{"n_head": 8, "head_dim": 64, "bias": "all", "tie_embeddings": true, "init_std_o": 0.00394, "init_std_up": 0.0223, "lr_mult_o": 0.825, "lr_head": 0.00907, "decay_fraction": 0.395, "decay_shape": "linear", "batch_tokens": 262144, "seq_len": 1024, "z_loss": 1e-05, "train_tokens": 968200000, "steps": 3694}
MLP neurons of a small language model. Each row is named by its layer, matrix (up: input weights) and neuron, and shows model dimensions 234-297. Each number is 128 + 24 x the weight over its row's rms, rounded and kept within 0 to 255.
A block is one neuron, or neurons of one layer that tend to fire together. After each block is what it responds to, as a language model described it from the Wikipedia text at the highest values.

L4.up1322 [ 99 157 107 191 124 136 108 134 147 121 118 139 148 128 126 131 109 155 168 139  98 141 125 139 133 142 117 126 125 134 130 108 110 133  84 145 142 166 132 137 140 156 149 119 113  80 113  99 143  83 105 144 118 101 157 120 136 142 129 175 156 146 165 127]
Responds to: Digits and cell separators late in pipe-delimited stats tables, especially the final digit of goal differences or percentages, e.g. +1'0', −1'6'.

L10.up325 [159 147 159 141 130 134 111 176 184 146 105 122 101  89 117 152 128 116 120 141 110  92 167 186 133 106 154 129 176 139 115 114 101 129 137  83 101 133 150  94 128 170 155 144 137 149  97  94  99 127 129 127  98 117 118 171 116 142 116 105 110 140 118  99]
L10.up641 [123 119 136 125 107 117 113 103 156 185 162 162 116 127 162 129 111 139 118 104 137 128 121 116 122 142 160 142 161 151 160 129  94 136 127 134 110 109  96 116 129  97 141 120 108 128 146 131 125 137 138 172 139  72 150  98 141 159 122 100 155  89 123 111]
L10.up686 [111 130 121 113  84 142 126 100 135 146 126  93 141  90 139 112 147 134 132  95 107 153 128 103 139 149 122 119 117 101  98 160 135 165 152 111 115 125  93 138 141  74 181 123 107 119 115 127  87 141 157 169  78 104 124 176 120 141 144 131 140 165 134 129]
L10.up827 [101  98 168 132  92 118 145 115 119 156 111 188 149 131 142 140 123 142 135 153 135 122 140 161 119 107 132 166 127 108 111 107 121 108  76  76 126 125 144 134 119 131 108 133 102 139 103 141  99 145 127 115  93 104 132 109 141 107 152 153 135 126 138 121]
L10.up1568 [153 154 133 142  82 156 114 121  95 138 181 112 116 130 156  97 118 126 153 122 136 122 168 123 126 109 140 153 112 113 123 157 116 147 152 135 131 187 164 137 140 192 139 153 131 131 159 109 149 159 129  92 144  97 134 136  78 138 134  89 128 126 161 137]
L10.up1775 [131 162 117 133 134 107 148 121 116 106 127 114 110 125 102 124 118  34 133 139 103 162 156 167 128 106  89 135 147 144 156 130 141  98 184 130 111 179 149 155 122 111 123 128 127  99 123 110 101  90 135 173 129 127 152 156 116  82  97 160 142  91 132 129]
L10.up1831 [107 160 123 125 165 121 160  90 109 138 128 100 106 135 111 105 158 129 176 166 151 104 114 108 135 122 140 114 151 131 130 100 134 175 125 112 127 153 119 171 133 160 134 129 156 101 137 149  90 161 100 140 155 168 127 193 131 107 117 127 165 123 191 120]
L10.up1959 [109 127 150 117 155 127 155  93 107 156 126 152 111 149 130 119 121 126  95  90 135 165 128 111 169  84 124 168 112 145 164 100 127  99 131 119 140 133 121 147 152 114 176 120 151 109  98 122 117 148 118 120 130 163 125 165 130 139 120 131 140  57 140 110]
Responds to: First token or fragment of a surname right after a given name or initial in lists and credits, e.g. John C. Young, Travis Bark(er), Dan Evans.

L4.up1757 [ 75 128 169 115 118 157 162 126 145 139 124 155  92 114  51 116 127 138 107 111 123 124 146 107 131 136  97 150 117  85 145 169 153 143 174  90 167 125 146 162 129 119 137 105 164 168 104 102 101 170 117 114 156 112 164 117  84  85 136 124  94 144 173  97]
Responds to: Middle or final subword pieces of proper names, mostly surnames, after a capitalized first piece, like Jag-ger, M-anning, Tom-ato-es, Vir-go.

L7.up148 [109 117 154 146 137  82 128  97 115 142 107 108 102 102 137 103  95  92  66 125 115 150  95 141 164 121 144 186  87 142 182 110 127 118 112  90 130 165 123  81 150 121 158 132 144 115 100 121 162 128 139 143 119 121 145 139 119 150  83 156 144 120 107 171]
L7.up552 [ 69 123 110 122 148 116 124 155 116 106 105 178 116 137 114 130 139 133 133 137 144 116 127 148 167 134 163 119  99 132 165  87  77 103 137  98  88 110  98 151 151 146 181 116 115  93 103  99 110 113 155 133  73 156 114 171  65  93 157 165 118 156 121 143]
L7.up841 [135 136 183 188 166 123 126 118 111  97 130 101  99 110 137 140 155 124 137 142  87 132 112 119 166 125 126 151 105 107 154 124 126 118 128 133 122 138 110 121 175 105 149 143 140 108  96 122 103 168 113 111 139 170 109 118 138 132 116 141 102 115 112 128]
L7.up1061 [155 131 146 113 142  95 122 138 153 114  65 172 134 133 141 125 107 139 166 129 105 117 148 163 191 142  93 143 136  78 119 169 128  94 143 157 122 157 159 117 103 139  80 130 176 120 116 148 119 147 122 137 114 114 129 135 122 113 146 145 121  79  93 133]
L7.up1130 [ 90  91 152 129  57 144 157 138 134 110 142 137 106 104 106 106 137 138 106 160 131  74 149 107 125 130  99 112  71 107 116 111 109  98 147 122 113 133 131 170 142 133 160  88 178 134  98 162 105 150 144 122 155 163 166 145  84 118 113 112 115 154 169 121]
L7.up1137 [115 141 148 152 128 119  98  85 116 136 122 134 162  99 155 156 176 162 135 105 169 128 158 103 160  90 128 157 132 126 120 115 145  81 108 132  86 128  97 113 111 117 140 130 161 102 112 130 177 134 170 146 133 149 112 124 141 152 117 141 146  97 100 144]
L7.up1317 [123 103 203 125 102 116 130 130 152 119  95 101 133 108 142 118 133 132  82  97 105 142 142 138 160  92 127 112  76 134 168  91 143  86 145 110 101 149 134 139 172  97 161 129 164 126 100 121 124 119 118 138 150 122 133 123  61 146 144 122  98 120 157 129]
L7.up1463 [140 132 152 133 157  84 128 125 139  76 134 117 165 106 152 126 141  80  88  92 112 145 118 148 163 109 115 146 123 116 156 100 144 137 106 111 117 140 149 102 118 117 168 114 170 116 113 124 162 149 131  98 138 142 119 123 104 173 120 123 128 119 143 149]
Responds to: Tokens within a person's full name, usually word pieces or initials before the surname, as in Hein|rich, Constantin V., Sand|ra Bullock.

L7.up485 [111 129  90 127 128 151 137 166 145  76 116 117 122 107 148 111 132 112 106 115 119 154 134 126 110 174 121 151 115 127  88 127  97 123 112 134 163  90 116 152 167 111 137 100 121 123 146 125  84 145 113 133  98  99 173  97 133 103  93 123 143  89 141  77]
L7.up536 [135 112 114  98 135  68  97 124 151 113  88 106  98  97 123 128 166 121 152 151 142 120 117 146 112 108 144 116 148 114 134 148  99  92 142 145 113 122 102 145 140 126 116 102 108 115 146 124 145 130 129 136 120 117 165 108 137 123 151 156 108 148 106 134]
L7.up582 [109 127 126 139 112  97 122 125 140 131 152 114 150  89 114  80 156 128 164 162 127 104 121 156 100 149 133 142 135 124 130 158 147 122 124 133  88 135 154 160 142 129 129 105 106 164 120 122 136 144 148 129 185 125 178 100 147 163 122 147 130 155  64 175]
L7.up589 [138 129 160 109 110 139 148 130 146 145 130 126 127 152 108 128 109 100 125 127 128 109 113 125 115 124 119 124 122 107 105 179 135 107 142 109 103 151 107 102 137 137 160 138 136 149 107  89 164 193 138 156 121 121 127 156 113 177  79 157  99 137 138 131]
L7.up650 [116  81 112 116 141 153 180  94 118  95 175 157 178 115 101  90 112 148  98 120 117 110 133 109 123 124 121 158 155 103 124 110 112 134 127 125 102 133 141 150 142 104 146 143 115 137 105 122 131 160 110  92 124 136 153  94  71 202  98 186 140  81 100 108]
L7.up920 [136 129 176 106 116  90 109 153 125 136 125 137 180  94 120  84 173 172 128  97  96 110 158 144 137  85 126 145 117 109 127 176 136  94 109 165 126 111 146 103 128 166 185 129 174 131 164 113 182 123  90 152 146 160 142 109 141  80 106 162 130 167 135 141]
L7.up1062 [117 103  97 145 133 101 120 134 132 103  98 166 107 132 100 137  88 110 119 138 121 122 170 124 109 148 131 113  92 114 109  86 126 121 114 102 120 110 147 131  88 149 148  92 101 132 132 115 127 149  91 111 153 131 132 109 117 166 158 131 147 107 150 135]
L7.up1972 [129 122 131 131 118 127 129  92 150 148 171  99 129  98  97 122 108  88  72 114 141 102 134 153 125 101 165 158 113 120 114 149 122 114 147  90 119 158 110 125 117 120 116 149 148 126 161 103 140  84 132 172 148 127 149 113 143 152 116 149 112 146 125 101]
Responds to: First digit after a plus, minus or dash in sports table cells, as in −16 or +10 goal difference; weaker on mid-word fragments like m-od-ified.